{
  "num_attention_heads": 4,
  "vocab_size": 5126,
  "norm_place": "pre",
  "bias": "none",
  "init_std_qkv": 0.0396,
  "lr_head": 0.00474,
  "max_grad_norm": 1.0,
  "warmup_steps": 283
}
MLP neurons of a small language model. Each row is named by its layer, matrix (up: input weights; down: output weights) and neuron, and shows model dimensions 16-143. Each number is 128 + 32 x the weight over its row's rms, rounded and kept within 0 to 255.
After each neuron's rows, "fires after" lists the tokens most often just before its 100 highest values on Wikipedia text that the model never trained on.

L8.up459 [146 109  80 137 111 120 132 171 202 157 116 141 128 146 153 110 156 118 164 148 151 164 135 146 160 111 131 162 168 146 124  81 147 142  49 136 134 152 207 135 106 131 112 140 190 113 130 168 137 149 127 159  71 141 218 106 149 150 102  96 104 169 104  87 151 114 214 130 118 128 102 125 175 132 148 117 139 122 169  99 223  93 100 135 112 141 138 132 131 151 139 149  96 120 107 127 167 205 155 109 113 135 141  69 103 136 124 194  76 140 123 125 117 107 121 161 129  47 179  71 143 114 105 112 135 105 120  99]
L8.down459 [156 174 147 109 126  68 135  79 124 131 137 174 108 121 168 153 185 112 102 109 146  76  71 144  78 150 153 157 117 134 110 190 137 148 128 114 102 107 134 115 110 135  84 139 157 125 117 106 137 121 100 150  77 136 125 109 123 156 135 191 136 137 127 148 164 171 151 101  78 110 183 103  66 160 123 129 118  80 207 189 124 127 177 152 130 112  93 206 156 123 141 124  86 107 145 105 110 160 132 149 151 114 116 162 120  82 152 110  85 166 143 158 107 121 106 110 130  98 147 126 105 193 101 123  58  95 103 213]
fires after: ".", "i"

L6.up131 [147 119 156 116 122 118 111 106  87 145 139 156 122 101  98  91 158 121 123 118 123 127 200 115  94 173 159  86 100 143 128 125  78 127 157 123 146 175 107  66 215  63 107  90 114 123 133  90 154 166 136  96 195 156 144  97  73 139 170 121 132 145 176 190 138 109 142 110 179 110 118  81  66 145  78  88 119  97 100 154 172 167 133 112 161 161 140 121 159 175  92 156 115 147 172 143 164 115  88 120 129 108 136 109 139 138 193 106 110 138 157 129 118 158 135  94 149  41 113 134  55 139 122 131 134 143 141 136]
L6.down131 [105 107 124 125 123  92 169  97 149 148  82  59 154 143  76 151 154 113 120 173 146 179 150 165 137 134  96 157 145 109  83  95 103 179  95 101 121 173 138 159 108 145 190 125 163 153 163 143  66 116 163  91  79 144 140 113 169  92 140 122 109 115 164 121 178 125 120 121 185 158 169 139 166 126 121 151  85  83 100 104 134 101 107 108 107  92 157 145 129 103 110 122 161 148 151 132 116 169 143  77 134  97 142 119 150 153  51 195 145 120  95 113 106 170 175 140 128  93 150 199 180 177 108 141 143 199 128  81]
fires after: "2", "3", "0", "7"

L5.up1096 [123  62 183 205 108 143  83 156 157 185 147 127 136  78  91 183 120 146 105  84 121  70 126 145 136 157  56 122 199 144 108 155 146 112  76  89 133 154 142 120 160 140 129 173 139 113  85 123 183 111 142  73 119 134 120 117 120 118 117 158 137 164 128 138 205 184  93 138 136 102  88 148  93 145  99 114 144 148 104 124  97 124  96 133 148  40 149 144 152  94 166 123 104 151 115 140  94 111 112 109 116 125 205 111  93  52 115 131  85 137 169 138 120 133 155 140 123 163 124 102 136 129 175 125 153 147 113 141]
L5.down1096 [142 117 132 141 136 129 113  87 175 141 137 183  36 130 120 124 113 110 139 130 161 158  57 187 103  77 153 168 132 151 118 126  83 126 208 120 100 166 126  98 158 104  82 138  99  92 150 149  98 157 147  96 183 132  97  92 119  67  88 119 100  99 101 108 132 187  93  88 143 106  73 139 138 160 120 175  40  95 132  85  97 146 118 111  81 118 177 115 177 113  71  85  90 151 139 109 178 119  76 107 140 153  78 108 175 140 103 173  84 144 108 110 120 183 105 126 111 127 128 158  96 146 123 149 186 116 146 126]
fires after: "1", "4", "2", "3", " (", "°"

L8.up88 [149 118 141 103 136 192 122 127 138 126  89 160 152  96 150 147 150 139 152  90 131 176 159 178 100 126 131 149 190 109 156 119 141 147 157 199 164 125 151 123 166 163 122  98 124 161 100 105 144  90 134 154 183 125 139 139  91  75 172 135 124  44 114 124 130 102 144  97 185 132 159 137 100 112  74 137  52 140 185 118  99 156 138  80 181 131 142 111  99 146  81 113 150 107 170  97  77  98  97 143 108 148 113  63 100  77  70 185 164 144 156 149 109 127 109 193 139 177 149 148 109 111  79  37 120 123 168 150]
L8.down88 [155 106 103 139 126 105 115 125 134 149 131  99   0 130 155 101  72  96 113 151 129 137 100 145 119 120 113 125 116 135 169 181 140 132 148 130 120 125 166 150 117 137 136 137 116 132 105 163 173 152 154 130 138 113 140 151 161 143  85 104 131 149 129 134 127 123 120 161 115 137 107 170 173 131 157 115 149 122 109 158 128 127 130 132 108 123 141   0 148 136 147 114 168 134 129 149 101 114 113 148 148 131 145 120 113 137 172 139 130 121 132 115 147 122 139 151 132 131 132 123 129 138 120 104  93 105 112 122]
fires after: "2", "1", "3", "4", " zone", "9"

L6.up1038 [128 120  99 125  90 134 132 111  91 134 169 116 125 151 135 106  80 148 175  89 112 112 156 131  98 118  82 187 101  96 126 168 125  36  80 103  65 134  86  70 146 155 121 178 172 103 158  97 195 132 130 146 154 133 139  78 100 167 159 119 113 170  93 161  95 107 132  60 102 148 120 106 129 134  88 114 122 158 164 131 138 139 116  78 183 146 151 113 176 134 128 132 131 124 140 101 148 116 100  97  55 170  89 189 112 107 108 147 184 141  96 151  88 137 131 172  97 146 142 153 105 129 146 120 122 128 119 105]
L6.down1038 [124 171 175 129 148 121 157 155 107  72 166  99  85 163  86 105 110 136 118 123 180 163 113  72  97 132 121 127 102  73 153 119 137 224  95 149 113 114 144 100 144 178 182 174 168 169 185 152 152 139  80 146  85  92 175 154 186 107 179 169 118 128  89  81 126 117 118 122 121 109 141 160  82  72 153 104  94  89  91 167 117 155 192 133 139 127 176 114 162 147 109 143 117 139 110  84 102 149 152 154 106 115 177 122  61 176 157 138 122 133  55  70  92 140 174 143  94 150 135 127 140 149 147 110 113 127 135 150]
fires after: "6", "2", "1", "9", "3"

L5.up269 [146 118 149 130 149  86 138 128 108  80 108 117 129 121 132 157  89 138 117 112 148 125 150  97  82 128 130 104 126 201 105 116 104  86 130 135 136 112 198 189 180 157 138 179 136 147  99 104 136 154 150 170 174  72  87  55 144  88 157 121 136 135  99 119 170 100 149 120 110 105 162 162 121 125 136 122 151 107 105 138  98 104  73 139 108  95  97 147 159 169 143 105 113 170 150 108  77 153 130  82  95 111 151 143 169  78 146 146 116 194 138 116 149  87 155  98 133 123 171  74 151 171 194  89 124 131 137 106]
L5.down269 [172 192 119 139 117 120  89  74 196 164 105 186 217 126 153 141 149  91  98 111 143 146 165 161  90 106 151 145 166 125  84 153 148 119  97 147  80 123 103 172 183 134 188 149 103 131 163 161  87 184 172 104 141 118 166 127 109  67  73 118 150 148 121 115 151 170 135 177 129 125 119 133 119 137 162 186  79 113 168 112  73 162 118 173 155 123 176 125  60 131 116 118 173  83 163 115  93 154  82 137 160  99 113 164 115  83 110 113 133  84 138 122 191 155 156  77 120 133 132 151 108 136 106 122 157 110 193 128]
fires after: ".", " ", "3", "1", "5", "2"

L4.up235 [109 138 140  79 143 156 146  73 113  57 133 144 132 126 148 185 100 122  48 152 114 120 101 144 159 122 119 165 156 130 141 139  90 116  81 151 106 133 107 124 102  99 140  87 133 139 113 112  69 186 110 107 107 111  93 194 148 166 143 103 151  72 109 138 148 143 155 151 107 133 118  96 175 118  47 158 112 133 137 155 134 172 112 132 200 107 117 117 112 133 135 106 141 109 131 161 134 143 186 133 164 162 119  44  81 128 191 165  87 194  53 127 146  85 148 132 113 129 169  91 155  43  60 121 142 107 149 107]
L4.down235 [154 127 138 151  81  93 179 135 141 114  73 106  81 145 192 169 113  83 133  72 109 131 133 127  92 167  71 181 170 124  84 102 177 118 124 114 124  87 156 173 131  98 172 121 120 130  92 141  65 141  94  98 160 144  55  87  58 175 166 126 141 114 120 138  92 100 142  59 147 120 163 129 140 173  94 137 143  98 151 183 112 144 145 144  62 123 156  43 178 115 134  66 151 174 129 128 121  82 175  66 122 102 126 165 124 156 119 175 121 129 135  83 152 197  95 170 167 136 172 147 109 156  30 162 134 128 122 124]
fires after: ".", "he"

L8.up947 [127 136 136  80 128 152 176 202 126 158 172 143 132 106 176 125  80 133  63 201 156  70 117 126 180 177 116 119 116 144  99 125 160 120  66 179 135 163 191 167  80  97 144 157  95 133 130 150 143 108 161 164 107 134 161  77 159 123 129 122 161 162  78 133  62 115 143 171  64 129 138 133 160 123 101  95 150  75 144 117 142 172 148  69  92 131 167 120  89 131  98 116  60 116 132 168 141 134 121 148 119  91 108 150 166 144 112 163 133  85 102 132 157  98  66  62 142 138  49  38 122 168 122 102 143 117 188 152]
L8.down947 [163 146 165 126 130 106 133 175 124  69  60 138 226 121  78 115 152 143  65 139 144 188 148 109  55 142 130 121 113  91 104 132  83 169  67 157 126 116 201 154  93 148 111 160 149 117 161  69  89 102 234 129 154 145 113 129 116 161 130 148 105 131  99 121 107 179 181  82 168 105 100 104 128  81 118  77 130 120 147 144 102 102 110 134 174 120  79 161 140 110 102 141 139  84 130 149  95  95 138 122 139 163 166 117 117 123 190 151 129  89 149 156  83 119 110 122 101 150 136  77 127 176  96 152 237  98 183 136]
fires after: "2", "1", " Sh", " W", " K", "."

L5.up843 [163 146 136 114 105 171 116 161 163 149 147  97 129 150 113  96 108 150  94 141 103  91  87 137 119  83 183  95 141 171 119 122 132 109  78 191  60  76 132 130 111 131 157 139 149 141 147 126 150 146 180 143 172 104 176 196 137 167 106  69  92  61 166 104 127 128 138 173  97  79 159 166 115 129 119  97 141 128 131 126 192  88 111  66  96 123 114 119 122  89 125 110 132 154  82 116 131 147 107 122 110 207 168 147 162 125 136 160 124 121 117 103 124 161 121  73 191  88  82 119 146 106 113  84 112  64 119 158]
L5.down843 [169 167  98 115 220 124 182 138  67  77 132 155 141 114 130  77 166 125 161 147 172  99  99 153 118 125 143 152 184 161 125  86 113 131 149 186 102 123 164  78 145 128 112  78 130 178 159 142 205 154 125  93  97 137  83 176 145 135 116 140 119 106  88 130 116 156 160 104 117  97  98 144 173 184 139 119 150 146  87 142 161 149 115  74 128 156  93 157  96 143 144 165 115 101  83  91  95 102  83  94 164 108 165 126 140  85  91  67 181  95  93 162 142  98 102  77 154 132 129 196 149 113 147 187 122 106  88 139]
fires after: ".", " H", ",", " O", " L", " Sh"

L4.up749 [116  98 175 135 132 212 206 152 127  66  99 161 125 108 140  78 145 127 142  88  56 118  88 130 133  92 167 164 114 161 114  96 139 136 195  88 159 132 114  94 116 203 105  68  91 135 108 112 116  74 126 120 140 110 148 163 109 139  77  96 150 148 140 171 116 119 110 161 108 133  91 172 111 117 118 109  94 136  65 124 136 160 148 195 141 128  84 149 132 135 147 126  81 113 143 152 122 168  91 123 136 133  83 147 153 189  97 140 126 103 150 142 169 128 134  71 156 109 115 173 136 204 102 131 144 165 103 165]
L4.down749 [ 71 105 136 104  74  56 142 115 144 158 139  70 144 159 104  93 134 105 109 157 136 146 119 104 103  74 138 143 103 147 126 127 214 137 149 110 126 155 128 121 101  99  96 151 140  44 138 107 141 121 137 134 172  84 124 138 178  95 164  82 165  55  99 187  72 108 137 191 152 147 149 137 127 127 146 153 134 126 127 111 126  89 159 149 182 118 102  95 156  73 121 172  92  78 103  99 111 139 133  73 197 113 136 125 117  73  80 119 118  71 103  59 145 105 145 127  85 111  91  54 125 116 174 136 155 144 108 142]
fires after: "-", ".\n\n", "ai", " en", "\\"

L5.up40 [193  77 117 128 118 145 154 130 128 112 149 126 132 130 135 178 125 141 115 176 149 117 141  68 105 172 144 109 166 192 154 148 128  83  95 178  87 128 136 123 163 195 146 160 199 131 152 113 187 120 131 163 141  86 131  93 156 141 150 118 115 108  73 115 145 108 131 143 149  94 115 120 174 177 116  94 100 141  29 136  85  91  55 125 141 109  94 125 195 154 122 152 132 145 174  89  98 141  98 126 157 160 116 166 190  75 122 184 155 139 135  96  84 115 127  96 141 155 105 111 117 118 153  97 107 151 100 133]
L5.down40 [201 164 149 114 180  94  96  67 118 158 176 161 116 115 119  83 112 123 130 161 170 134  78 205 122 116 142 126 164 144 126 219 120 167 106 176 111 133 110 126 156 165 140 109 104 135 170 163 119 211 195  73 121 128 165 125 150 101  74 158 111 181 131 106 174 185 106 124 149 107 114 112 131 158  63  99  89 130 122 101  91 190 123 130 155 112 142 108 109 183 104 127 160 117 109  78 126 147 107 122 126 144 126  88 118 111 179 123 120 101 132 137 187 155 113  99 183 142 118 137  86  74 117 129 117 101 120 112]
fires after: "1", ".", "2", ",", "ose", " R"

L6.up1190 [160 158  52 117 130 138 138 137 100 100 111 123 128 146 148 122 157 105 114 158 114 116 166 111 149 162  78 138 166 145 145  84 105 120 133 147 101 132 104  63 201  78 112 131 116 129  73 105 137 158 147  73 169  98  97  50  71 149 151 202 151 127 178 177 138  93 114 151 193  85 147 143 118 117 128 168 129 125  78 136 113 138 160  87 122 188 160 134 140  87 128 117 178 124 150 136  73  54 140 130  67  93 147 122 153  98 164 110 212 121 126  89 121 181 140  81  99 125 114 124 128 114 206 106 149 145 115 167]
L6.down1190 [ 99 148 136 146 155 128 192  91 146 139  68 153 108 140  77 124 116 133 141  73 167 173  98  96 148 142  99 144 114 123  90  90 159 217 119 161 115 195 122  99  84 142 164  98 135 175 112 108 109 150 146 123  94 175 148 176 107 129 151 111 157 181 134 108 141 112 179 168 139  84 113 115 153  49  91 147 141 151 122  92 139  91 161 224 126 142 154 179 147 133 165  52 159 149  87 157  80 189 142  82 126 127 133 137 149 160 118  91 177  97 160 194 145  94 102 141  89 133 113 156 112 140 112  90  78 255 110 149]
fires after: "3", "2", "5", "4", "°", " P"